config.yaml
num_hidden_layers: 12
hidden_size: 256
num_attention_heads: 8
num_key_value_heads: 8
head_dim: 32
intermediate_size: 576
vocab_size: 8192
hidden_act: "swiglu"
norm: "layernorm"
norm_place: "pre"
norm_eps: 1e-05
positions: "rope"
rope_theta: 10000.0
rope_fraction: 1.0
qk_norm: false
attn_scale: 0.177
bias: "none"
tie_word_embeddings: false
parallel_block: false
init: "uniform"
init_std_qkv: 0.0251
init_std_o: 0.0
init_std_up: 0.0251
init_std_down: 0.0
optimizer: "adamw"
learning_rate: 0.00185
beta1: 0.9
beta2: 0.98
weight_decay: 0.084
lr_head: 0.00976
max_grad_norm: 1.0
warmup_steps: 486
schedule: "wsd"
decay_fraction: 0.612
decay_shape: "linear"
final_lr_fraction: 0.1
batch_tokens: 65536
max_seq_len: 512
doc_mask: true
train_tokens: 647300000
max_steps: 9878
dataset: "wikipedia_en"
MLP neurons of a small language model. Each row is named by its layer, matrix (gate and up: input weights) and neuron, and shows model dimensions 128-255. Each number is 128 + 24 x the weight over its row's rms, rounded and kept within 0 to 255. Numbers have three digits each. A neuron's up and down rows have the sign that makes its largest values positive.
A block is one neuron, or neurons of one layer that tend to fire together. After each block is what it responds to, as a language model described it from the Wikipedia text at the highest values.

L4.gate128:117139136143122128110123132175099092092119081127124168134101143134128123103103164135164136179134156139135106101162123121151161122134164105145173129122129140126172151129114122110118141122117131133129144112140085140121167123136126142149160144079121135155079116138106117100086123161086122164090070183154137105168129115158167120150135186134159104133106081146151144165171170124160131079161
L4.up128:150118121136149147165128143121146153129106145143095072129137139133145096129161153135136091146146103118126091141101067101116118110131119108148139122145110134100165144165124115130151125123159094178130132121098131147149132136158174040126129100124112110190103114101100133137120117119184162167111167157121131100164077088139135128150139140097116115104159135146120144135083142096121123146150
L4.gate152:108095103122155141139115136131083141128156137102137102094144128153175132167118178115151156143128133158177112112140083138135149118160154119164108143146153129134147182112147109130105098088142117142159130068145096120156164097148110140118150160128118135167091106105154152088107089145148094133141102172141146132110098150147130149160144126147090122095109131168099154168100128103126096150129
L4.up152:142125101107137092126128108158109133160134108088074132107126149098142122159147085126149160067118129143107118094080140122074109135142138158126090175105107144111137141180149087101123131148137112131116145131181135153154121144126153104111112135125131108117150137139121108138090088131161132155129113128126061084141144110108104147113139142125083129116150099152146092130157154140113119160127
L4.gate353:120137144113138136104123138157121104107087128101163127129138112161108135120097181134116121139114195169149122109113121124142129090146096129148118125112111134111133146123135161154110145137152147140129157092153184097148133163093148133081141135133139157097116112143118183105101121139148151101151140137071127116157120098149138124143117133151143091132139108109088077113144107163113188108180
L4.up353:134174126156150129119125149111092134113152162122100098107149152137107109096152082123126160161158132129133152155107168099159126156120108142098128112167155166169130144107131137123125162114109119124097122134085136087144097143132095089148124141166119101125145156116100153148132119100101137089098162178112146102102115151137127158117161117095093125084116162134099112148135121126125117139100
L4.gate494:108096117153121104157124121133118138121078121136112080141152128133122102105150152128059164091095130087145117104121111102111095144054131153192159143112135125138121107173108147126144131155146135167090097142156130140140140153121121122127123164145133128136117111087137122129129115134115143156133177132146162142097126177185109109118116124096099109135169116134144125112119148127116143131129
L4.up494:101110156172186120119127059135155150114147127177131084145180119135127128079130079142108113146108152128138107154158165092150140124084141111147114116168155119131094128174106109102134140132133147165134109117096128121098119126142136124119102130123150164125118123148179135090128107143091125148128116096145141144118129177150132137141142142095135123118162089136064137139126153102133140138108
Responds to: Mid-word consonant fragments. Single-consonant word pieces, mostly d, z, t, c, inside names and rare words, as in Cha-d-wick, Su-z-uki, Baghda-d, te-d-dy.

L4.gate47:105150167149181156138119138137132138179185108123122159109148147126135130143104125097124140125116149132130130137125081183137134113103143143100156114110136108102136122114116127138091124127141133106165109137142127071100099117132107094090105123114093112149158132114117137113146175168120167120121155126138147120121160144107076090124114102124161171170141154156113172067162088129112114125145
L4.up47:156126111073160128126129121114147137144140118135103132144157120168128144111146094106105107098131109112125103124128101115133133091126135145100134114144160093152124097149119154106124135088212130100146135119144135101150142123130145119132099136091120129145156094134091133167102131131140140102100132139105154091172144146097092106129122111192136165139119181161087140085178085142130112105061
L4.gate87:121143106162151147115122165150148142161127152109146146149135090133137140122156130147141104143106110134097102116130111180167142110129163085139126146100133114103167095135116164118095144126144128147099146121109127146182142097108126162104110142120099138132138136118151106147143112107112138117090113203118126180143117121124135138098124118103174190136102094102137113106123148113146102083140
L4.up87:142105132125144134162118136126143144171144167135109170165119116107108137142159113123129110101094151088088134140128110163131127108152124083105102138114129135145193126147134139141111166093187125170137148134134153143183132118116129156136122146160141106131134150165140118139146128137107115147155125142098107164174175105136127111096119090133135134090120089073146120118169150155097115117131
L4.gate447:151128154130135128143122137085162147113135163103145130130137113151110135126117083119143145120096126093119140124129111132156153090149107141124080140113134109158108137130118109155157110108085155154134137158113076108162125102113126137142161135185165096110091139167125130114180126115119137131119119172133116116163160103168136104105125107107116092141155145120139157162150101155134119089176
L4.up447:133091125173130078185129157100123114180156142144193108121131132134153086115117155133082145097141168147074128098134105093097140102146133134148100180121123141113107124138079132097173106148140147074134132137124094069101125156159126140155129099100073149133118135122116142077118135162116138166135136122150082111124146126118150128134150099142137154126097146157130145119134127113199152101158
L4.gate561:140099146175126123131115157137162093147092115107148152107130108093133087128139105154129103100117110132102173107101144118107107100142113144133146108105121142139134107143115143088139149113145096120113132118126056090146090138132169143127081167126103126116111092114120124099174130107115143166121156096087142142161122144144136148143152111106125193132114134076131166126151142123128125131126
L4.up561:121154150129140120140125101132137170167113118132113113133096089099124142112065099152131152137121105108098143144134151158136110103135142104146103154137124137144156134127138120123121143119150117084107140120097145151135127098100160155142142140116128138159084161097085119128172158159094089123145173139182113137168125162142141109120125091099111141147129079132142138113123138160097109094105
Responds to: Clause-joining conjunctions. Conjunctions and punctuation that start a new clause after a completed one, mostly but or and after a comma, also semicolons and commas (e.g. ", but this hypothesis", "; however").

L7.gate317:111108136145141164152116106126133150097143087173118129124199142107121135137129132153131123123146137119116108092130076135179135133105156101107133088138140184122154129142138108121163115107126141126142140143151144092107123097164156091103116196123160121106107105117123134130108148124088112206100110118130120122134140140137147146125165145136147097107146122118162093169159111113129123139165
L7.up317:138165098134095116143134138142121129118076109101112118130109134091105127156162126160155121090141160082063113095114132127110162094110117096120141115142119160154106140140122158102179116121086138136163109129097120139146125129130111078091154100124131062124132131076158117116132118123101121094163153145136176142150185111148190160108134160089167139145148100111158122109153105138173113133129
Responds to: Mid-word letters in names. Single consonant pieces in the middle of split foreign or uncommon proper names, often in tables, such as Fu-d-ōsan, Su-z-uki, Kę-d-zierzyn.

L5.gate32:103141099125155151131121144152118143157157148102140093127182133149072145155113161138097152143140168137144106087136078139180127146121120105103136094102126101156142170104123156104116125104131128110135156113121137137143125118184108122138133131125148154126113131140094123115090120087100158095105138119108150105130129114101157145142142123129161158150116083131144117147165104127107121113126
L5.up32:144140156135100092109130138159192081114111136094125175125116125111156106146119162136154159087140167122102110120080106127095116102150114096068146120154128137095151103138116156134096148165132109157155124139184132121144134167132128157103175124154145133131143122120148155155163149168110100134081132144159121124119107112099139112137132116077138104143102108150089091130101127125139140143143
L5.gate61:141133115147103114141125129120108125110141128106125103207123152149148126113169130138127085110169199152145138141126155136087100166166126140154132118114177142138137164103116147100128122155138088136172123122132121109118127142164105114155103145132137110117142113087122156110105144097131105134125151148146124120172115145130105114104108126091135163121147103163141132081152102111109121133119
L5.up61:150143113160129117133128123155136181134061107127138128143163095144099115134126095151139097145181157130122108107087108174141095108167131105147156134139116133105119136182124119161170128130116110103170116149112101125143156103177116123132120169114155129119147100118156133109101129121107139158089132185134133081147149127132187158154148136086171124134117098127137094152082143147135105094123
L5.gate62:136176185135133097145123128109136117133173145168115151158085131141107152132154078084122144101122120126122117117150103119163159132148142160139144144058150133157069128078109129166190166157077115132096147111105137107104103162133127142117111124119056106114162149095140127133149109197129123184120158114157131101095155123124123125140096115104121120121094137139142122173150141112134108146145
L5.up62:139121093137118139150129098104133097137128115119110105096119140108119135143111158109152142143150151145182153135136132133132119133123110101149118095135158101144140147162133132105158120103161103165126106114153125164127101118098108119087147131189120181158081107074145146107140138091122155095132147128127107120119079114177122153157097134141109099091090143161099124121157147153169145127103
L5.gate115:146075169136092073137105121123095139131089169136117168119121123138148125083128150123138120147154136123181136141123145163119119149116122135106124148185144155165114160094109121094101198158189137110152126202148117148113114115120105106136095126147116131100151123110136094111102114114118107133147170132158130168152138126111197145143145131139131141114091131133110106153140158118130126078099
L5.up115:163126164136141134115143100111106143122082161134131127122140108132131116085105081081138109161079155154166135113093111148162122161149165131120109125113130109168162143088123140105123118119095118137108158172106158126100094126122093080149139139103112093086122142107133130130151085145145117147158133107113144112149161125152127137121138171123162163158122106134095117182111179116142117094098
L5.gate131:107130133162138157133117138143148096135081139166103155182150105174150120145140155126156133149182107126113126118096196170133123105129119121120167079089119138147108150120115134131078158120185172127115179111108101156104170139138149133134120174118141156115097121112112147086086145140144129122168083165113078116116107107103142182134123109114162151122142120114133122153117137120137162095157
L5.up131:118138102141139085120125124138101151121131150157129140143163139121114142133154082116089136101104130092085112115124117122143119137116102172184177121092139099160109155154131146107142120156170114103144107146156125153122151183122123125111106152119109140189135150118117145108106108107135095107116090157095084089118094154084141158121110136149151141147155147148133106089104135099110144115190
L5.gate182:137145138130155125112121152132141117143147099127160124125159128103113094123098169128105163136127106139140129122091122105137117131110081146096144134124127128147141140113132121117105133162114166175177116126085116131111139086125161086131119106105143099125138169148068122119153107092134169076107137150109081170135104141133147116108116156122158145124165196091137082151162115147136143068150
L5.up182:110120124191142162081130136155121124107145128165132127154171148127108130095151126128117160142158114131109100137147128124126143131131109159115152126087154140154154167092135128181111116084058098151129140111115172145131150134140131122083097133117131150124088156126173122146138141120147119126108145142098136085149126153102136099093166152188126111072143153135111103135096084141179092130132
L5.gate211:153102117148152155097122113095144086119108107166153169144144149161128137132129186136103131117102133121126123130126096140162153154192169139115107156120164122093153085141130137130151091103110143130121126119147115099116120197139127129176119133085113126123109078070157115169120130120099170110120139116150111156085129122127144171120160096085120112122153088106162097159140128084112141165181
L5.up211:129107118146107116138134130136099100090126106106081173134108139126164100107133107142116166119170098120124153127119096163150130147134170128156102151123122136134134155137170107119081142097157062122129189134109091120137167103088136129107088167091164182103118097080140100125086101166131176123140111106108118149128144121167133113117146081114102134112111125145143133182128156108129154125171
L5.gate220:145139153153157170152121122103108122135106114126141161143139130149159146138092188126116109151149143108132104151130136180110144139148143147073107090155132106134129123146123173131161152183130103141160144117123124123126133067153138090134137107142089142100154086133150135140142110147130146116053147113136135132157107131105137104128113113064124100119136108157114120105103149140132142108192
L5.up220:144106112139150128108128119127132144092144158093123154142112137165088115152138143139118133131151128163102132145149139157134157101124166109151127116137134083102142174121118124153129128129141118166125120124092143109123123127139179100107111151060136137098057136123138123147089151108128096125143146108100132142160159129147121095141128096145140145114124130094128143122172096151148162152148
L5.gate247:156172134138150112094120115207137136141142129107167121101110155118112172133121116117122140138100163127143137109116119125103132155140141110123165129116159128123145146118128174137145114123185122120141124098153153120107099124146134133171141142062122105112158127119139122134062121140135110147134124111155116091111112124149130126134131156134107119132112120138133155132108091159093111133140
L5.up247:117125130079135116090129127145148134234145085127123142132142088110112134166122087163100137099126142153121165106146109117124163143155114104119167124094151118103094128116125151156125142116109148116138127156136122119140114154141101080118085157141159140119184146146115127168092108129120114073155145134143123084121123151183140154119100143111102110125136128099119094128093082139178111156141
L5.gate294:123108121160160127111118099171164090080143138108132154104126136127130131138131142125139164125099152123135150106145135144112144115104122130130108142117129116158163116165108134137160121124180155104151136164133131145105125126134091107101129110163155121135109095116123124114137165127179129143113111089187144109143104171115135154107180095150107118151114120132155141135119159097104106148114
L5.up294:115161127156166151126137138120144074113127110094138150139144163155126109161130110110109140142125130126136155125114144128102099108114130112145125153113120144137134124114107109091084106119176126143116153172126075131112152120125093086093152170164161102088132119119126158091133094112130123122145144110126153116120104149091153096108158114105102132106137147121193125121154107149152114110134
L5.gate319:103152125128123145090119129110147126136180137148143108142125098155094104142157112175083190132132154104148174127124107153133112132123158144129111125106130142128102085108130125108108128138197157147129179121097118097105101144116141179156120168093138118170157116123119166131105187110099138130130137151101130128142130133138137120119130101100122126106095159116119101171122149114128135109160
L5.up319:114127148116113155124136156096155126087138152138115129132119073111117116153134104142119124166123173108121138131099102138120147095136157127113128116130134128129122129077134108084152160168117097168170141130112118125122106117153158172111115103079125141117086126171125123147102166172101140119116144143090162137146140084104119138120174100092135138124138142139115130124111120147125102158074
L5.gate324:101150156104109132089120113149111136078114158116135138145104096082148113130173134092102131115118158126133108133138174150099150124102120097150134101099121103108089121131133130104101166123164131114126133133160109161098130069122109120102145092105126118093137135115097115133121110132136131163184150120134122146109128095134152117184137121130140139138119102085089197169140169085115110150122
L5.up324:134132129105141131146127153156136139145117137089139155119113133123161114138133118157129165151112142193105113128132115092136148125133147094106091087118116080120184133147138144123107148135121144122116102156151087129130096129155095111111137094141155134130098158158092156145101122119103098151073123120133107112159182119163157129148146141164166084115176127120146155124109164130106121149139
L5.gate374:129123137140152150159121123123139113133122092148166142193159104110128137156101184119125102078157131152136099118117127153124158113150145133157166113150077090123070125179088105134147183154134115103081124121103130122129103131137135108098101159106147116108102095123130144113078142152172133219115139113150124151143152144155113131145116169173158176131126131119170089115108099127152137141136
L5.up374:163077119169127136202130080162125107073104127115152151108129138121092155155084102152147107169144088144145110148077126167089095162120150118121131120124134135150071146144131134145101189135131110126109144119122143144116113152141121120116089140089119090131143086111090139088104145135124134132111172115119124131168135102121154125155096104116133114133136160111128072130124140166136099106153
L5.gate456:134120116175102114106123137114144105093101124155124114113160150151171139134140131138113113131129091113139133111194158124113124132115164089097103102164144136176127154124133124103128148098123098123094108115117126127136136144144126131110131120139152090152139122138100148157123124122134209134112102112132133131093150115102092154129129136101120102108125145110125157119199144167103129140121
L5.up456:161073139100100118126128115162112144153147124120134132116194129141117110079140155150127087125082127136106131140171119173168117142147142128129119125109107106121139146104115114083086181150134127115103163147168112189122147095125144130140143124118112110106121080108098145089139120109170152129119164128166093130151133094123141075131104128102107108164121095098112108119140126104120169140107
L5.gate471:096136151146149126193121111119151116119153125162145133147162125127137129125079165099090113118157126101138134105111109119141161135123099115124158126143098128119161112114175127139130166150113158127159141079106098127122132124138085145120127193132111089127163116120177112162132118110113155166144127179199146171122107101118136135111106144149089138147182107111160120120135145123149117134128
L5.up471:136132159167129151109132125106153132138129136160179089114167112096140116145089112125128083166148142115148154128088160119092131142147099158109149103160172168143149111086147140143064144085122114173151127126134113136150092129125155145117155167155135141149131120095138147138096153129163082138102123124099111131091153167141117098147112167123129120097156144132157104134131127074117119155089
L5.gate555:128152133167160166125119150123157139143086113118130140135112136131114131138082097129125102133166142141126126143158130111114142117133149114097136142136153100143159090111142136101094128133082106145135148102110083091127114183168098129108151159112123146165126143161120110171154155136117105127145124162140115095142116111118133112172130098076170143130160157132158133113103134084111101134112
L5.up555:136156074175146102141128119122139113133095115136169120091112144146127148166145201133133126110147145145105169155129134077120139150137146113132128136083102113151095147130122118132139161180089122182171141159107166077131101128153143112100094145100128107151163097129119129159157130116119138168168104125147117114113123098111123098144094127114181139130119118121097119115117117139119154105129
Responds to: Mid-word consonant fragments. Short consonant word-pieces in the middle of a split word, often foreign names, such as the c in Tu-c-umán, d in Ka-d-him, c in fa-c-ulty.

L5.gate17:117163161164098177142128136128104156093084100106129188138145110115136125118119145147115097113174115137091139172153096129145102108132163112144096101134145123107107142175142167175119171111137119136126124121131084101133108129146113123081062103113113113176142132111151090144128149140125118110126179144103184152153145158138144093135127121101145166128111153095144135142126093118120146158162
L5.up17:154139172158148154110130137122176108118168140155152104138148121141107158123108124140100112118118111125177111106152128134151102118130120121110097129147142164120152109150143167141133097101122113087138186109115123141138066090098152153145111144121103099150127102157137143075125137109134090084122135136144093100151088174105131126171090109153132111154141181164094117074140158111147131083136
L5.gate23:098104131113145131124120132134132137127087110139131123104176151124153114134147138139131129156168120123156159165158111116113167148095156142135160112106115122129133126131125181109084148170141113159169163103159101156129118077124108138135104138120124083171121113144145128123116094151097127155099151082187124177143126163117161131139120103142141110132084148134105108150095111111131142109120
L5.up23:145120158131104159112128098131089158127122101112104179115137136105116126156094134143163081126152126127138111098164139079088187108105098125112154139137122134094133106134107127152131144079163160142139160119128146137129111124153106172130127134073112128161134132153123122100137096120114096106088123153130132156143132141111152126153085149152142125068156187132137143105158144095092098123148
L5.gate79:149154150118127129112122169127115120095129127139112122135105172130089127101128134122097133115125145152105104142151079114104131098131141108125144098096125126062146116121129175117083111111156117159119144138177144134136107134143123146138164153124126072157137113111121132143148131148123134121116149136063116125119083174116158068108145163106119145149119152098101139115111188099146137075144
L5.up79:129136136089137101085127120120114145122124123099141108164125139118170119128152106143136144162128142140120110129158107105123092136077158128133141124114145122163128143131112126188133121137147100117085122149158140143116130128109112156183102120149107133125133148085173097126102119088152105105134137140117135118110150159131157128177176124175143138144118089153142153118121146140121179082075
L5.gate142:152114108156166117137121120121123121132129127133127128123162137127120156148155108132179136121118145151146122125127108179073116096157116128130186168119156106120146146111122090113085128131119105098145125111096108113148134156157105136129141133153150119128132138140102139132106115091087124113151160072103131143103111085127094115127158147133121135120129122168121130177141128132132110161131
L5.up142:152138151131088091123128124152152095137147157115120115113142122137142146152138138118136086097140129124190147109112083105137105136183100118125132144098183137116167157120138116116117085186123078088143138097075098127118118152136128147167114133146098066150174123133144143147120106142104147122124155119093104142115119142143119089103078177125134181119122089151117151123097175099107109166109
L5.gate179:155114100118090147132116124120140119094120125157119120132121132134159110131114102124114129140103123117113167116157120151136143104132181142098182128152091161134144124178110175096108095124159114134152135111080120120130149154111116124143141127107085071130105125122127072101178128143152136154092143133100111148130141156145144124088167094132107164124138103097133138076144100134133149109090
L5.up179:094091092137111118139127142137126119121105162133172147114099156106118113154108147119160153138125101107129129111149141130101114152148164129131094120072120179161157120110135172118119158181150155150092147121139099140138134125101102113117126115122138138136105133102137128111145126122136138114155113181135137147082126103123121134141105119131142130147144183094145124128120113145114109063125
L5.gate195:112161109139140144126120078113125109122133119159138109131089155137114120152114117135124189153134122116118108125131136134077137121113156135147163113116159143145132130133119167116139174171115123089139145107104152127135157124144105151120153155102096125142115134098095125114127123124107147131098122077118126153148111080086124177147135089132139153134140112113093160116086150116111138139134
L5.up195:125111167111179128145135112161108115129121099133101114100080100133151133161126133119133132136121114132141135130114103111126147108137130169112134130111083130130112165139117118114129098149139090158167112112098165133162151119128123160142158160160158140130165152111148143146116146155145132104095124138117135117114127142175126139157097126104181123167085147144103113075122083098147118114122
L5.gate231:134116130118117115096119131112171105102167100135096153155124166161138107121175152101121125114107150127111127165125070115134151119162084142105119136108130131119138150151158143095098116123145089116162156129161148130128123127145075139129108128111088141147127134074146160117159131081112139126108123100174124122185116159088159083143110131151160145140125136109125116108174112175101179150122
L5.up231:142119126094135081111133123132150120092092129151115182113105127090160106141152154130157117138137155155132112132134160118117155134174124109100093119115148162102141132110149152105163094115127138142132118132148111173122103129147126144115101179110143138162120142208156119132141140161096090099177129153168149119141132172130103145126156133147124166084161140157118145145119091118128122173124
L5.gate302:119105124116112128132120149141118134124158159154132110103123101129134121139137122099155163106087131137112164151168098123119171142120109071158144123138136138127147142181140155118158107105113141121161092134140102163125115125104119140089106161142155115101099193138123115102145170089126125124118109097140144106115096178116127096107151110164121100142162142140114136157130093125138187122133
L5.up302:148119117112104135097125077141121184133126133121140102124172163097148095123094121122194163118142139134169152121137128135133113116093131132148107090075135168145155124142133135117067135134125101100150117133134119149172146097104148103124168129145147127121131140138130082098165141142157133123133146114061154093108099101136115151145160142136149132171121143108114139137101165136129100149137
L5.gate323:117136087141155145133120113149100166069098161135118108136185132127129139132124118118158129121146115132144111128138110164079106166129132170131121101173119117153169134137135159177146079132142100150189086138148062132158119148119094120108157099137126086088158143140115142118127151122089116073151151130151109132143130118123137144116094130128097130123142165101106110116146118115100169148132
L5.up323:135117152113137091160134132144127129118139096122162154124150134155116144121152094110128110114103131151145149111143125141103110146114152112148138109084138135134154115112114088138135119076103124116110128112124138132126131133137101157124157154083106103117167150104132112131126157137111165122117146100131088134174166139136176110114121157121046090122166133139130045136153212116130176142139
L5.gate358:078107074163149156134119160132095134105119143124083159164128131185162114140095139161138169129160157181129121163121121120114127155090116091133126162133149155107143155144138152143122121121102087158150130114173062138134140160104102118104127149105121168191096140109154085109096159136114141106104070131130160191125117139133134109094093145117124109140112106131141117122117094134138141147145
L5.up358:107138145110154125097129167103136118153116103163155130146122112090102185163171142138112095094183098133090136161206146122146120121105116107121111098081126116107138073141137153174113089120130069087139114127108094135138112099110112103115088143106107132143109118109116134130121141160107127126149110115131112143080109114143147191137103127160152127155095116146145104106154123150129128148073
L5.gate451:111166082088082132147120153136120123123177115163109147132126162130127102126197087176115142152105151126105113108153114143153140143146118122121145113081142146158142086133142108133160146133149135125134155124146111163138102118143153125098155101114072121156140149112111145112144164122109125164094148193129130142097142151122107111133103166126109181150096096120101135094119133145091144155118
L5.up451:136135117129137138108125162160116101150103120122157122149152084147154142166174136110159132114129141103143153145153105120084110111120100128131146125121166138125124106123117110094131136148140106127138127119138159128079129108178130084112126143117118111147136129164134117145139159143132133167079188129150146163126140154116131168098139107097133114151105111115113075130143185125106127118092
L5.gate512:111099090101092147102118081179086124136158163168063142110124115094156104141104135119122159074107145109136131109137114149105146180115138100118122082063159123145111106126131136136147148140086151108159113120115157119137136139169116118061136135101145100147140170129136131177119150130124130147127110126134155107135136106108130175155119124138155107152172112149112100142120118136119130139116
L5.up512:159082144107149131148127122133137092120118160147129156102140102109118123121148153097140134119166121153138165148149072108086162141119163115132116152153097174108147144160142130120147092098136117119124136148136143107132143122111112126153154168170123133112085157113123131117145116163105129118142113072152113153156150157142148130123150118137169106104181175151129095108128119146116087139113
L5.gate518:115167149171117145156122176129125144129134115113102126147148121129115140094101136129146129093111136096105138148100125105139136103125106127157113119125130157145125113122143155110122135146102151110143121131165124167133125102172114178161136130167085139090114119102183067122145109119122140108105108119130102149130119136114133113116108101123162145109152131156122148082113166123144126083149
L5.up518:097157141128134086144126167138125123116165132139124133128120100123076134128167186104134109076117158090134117141139110111126136149144101137131143136124124121109095125178128118161145122113180113121095121144184127148141100138117121143120108140081106141120099138136117145111138214119132088116153084144104067152122127169136120105129104117102163110062071138089123109145160115119123096140146
L5.gate527:160133154175136123118117116123159116102121096123135154119127177126136121108106096105140111101105096140112125128146152138138146086080109152093132151162082109160155113132127102138133103100105199129161145137125070217118125115118112123158092097144160104152102127145144165143195106132123114164129122112115125170139128157102148132105134122111109112170136114109121141096111124121118142103144
L5.up527:129157097156126154179129114093125143114125121167104135102155140140128127137128162142147111138092067144102119140130106116101106091119103122144117128131130165115108130128141096082132149162105130163170126122185119109127148136102093159162127107101141118164103086119103090124134131143173146151124166117182176137110128109147177086091128108096119118163096109157093150111097100107137114109144
L5.gate538:113098108084134134070118149153090079115143139131120118111157116140135113143147116143116128098106117114152154200174143106104104129148147150131135116113158111139164100129139167104144096134142135100124126105123112137185127093112124157130130115097126124114143103171116140135177131115083137157152114138165135138124159119051149135131119122103114182082145074139096104178154113135107128110115
L5.up538:132126180115124116101133164126156080122129130132081116150113147139116117165107139138134071107077094172146110118149119115126127130111096146136143076113147104167107101142146148114142106128118133128138117149138162090135109087098152108107162107135149130121125164156127120133172129142128111113077117135124129127104151129127101128122079096115103147119167115154141095129103099044141148114077
L5.gate573:127157099110103097126120158142131142143112099130147105120163158113150109136142112120074161086120132114145109110171116092109157141136073103119093111125145153145129146136127149182161150137101156101151097095146142104152104162150096150169140107100158093170129150136129107113127102109169141089137095116113102160103132121098145130162088141138144131110123113142149123099150154176143097122168
L5.up573:144127145153117115096134125133178132112119147160123179126183127120123138139111163149142115084086068088178124113132110137114165091148124140074142156191136097121127110129121139108088138149130158150142156135148060103100118132114139142102083126123109168178107140114139083157132135152164156159083121117131154182123144112109133101117119120125101129136118141106109137104121134144132167098145
Responds to: Predicate verb continuation. Main verbs, particles and participle endings right after an auxiliary or subject in factual narration, e.g. was made, took over, go-ne, be-gun.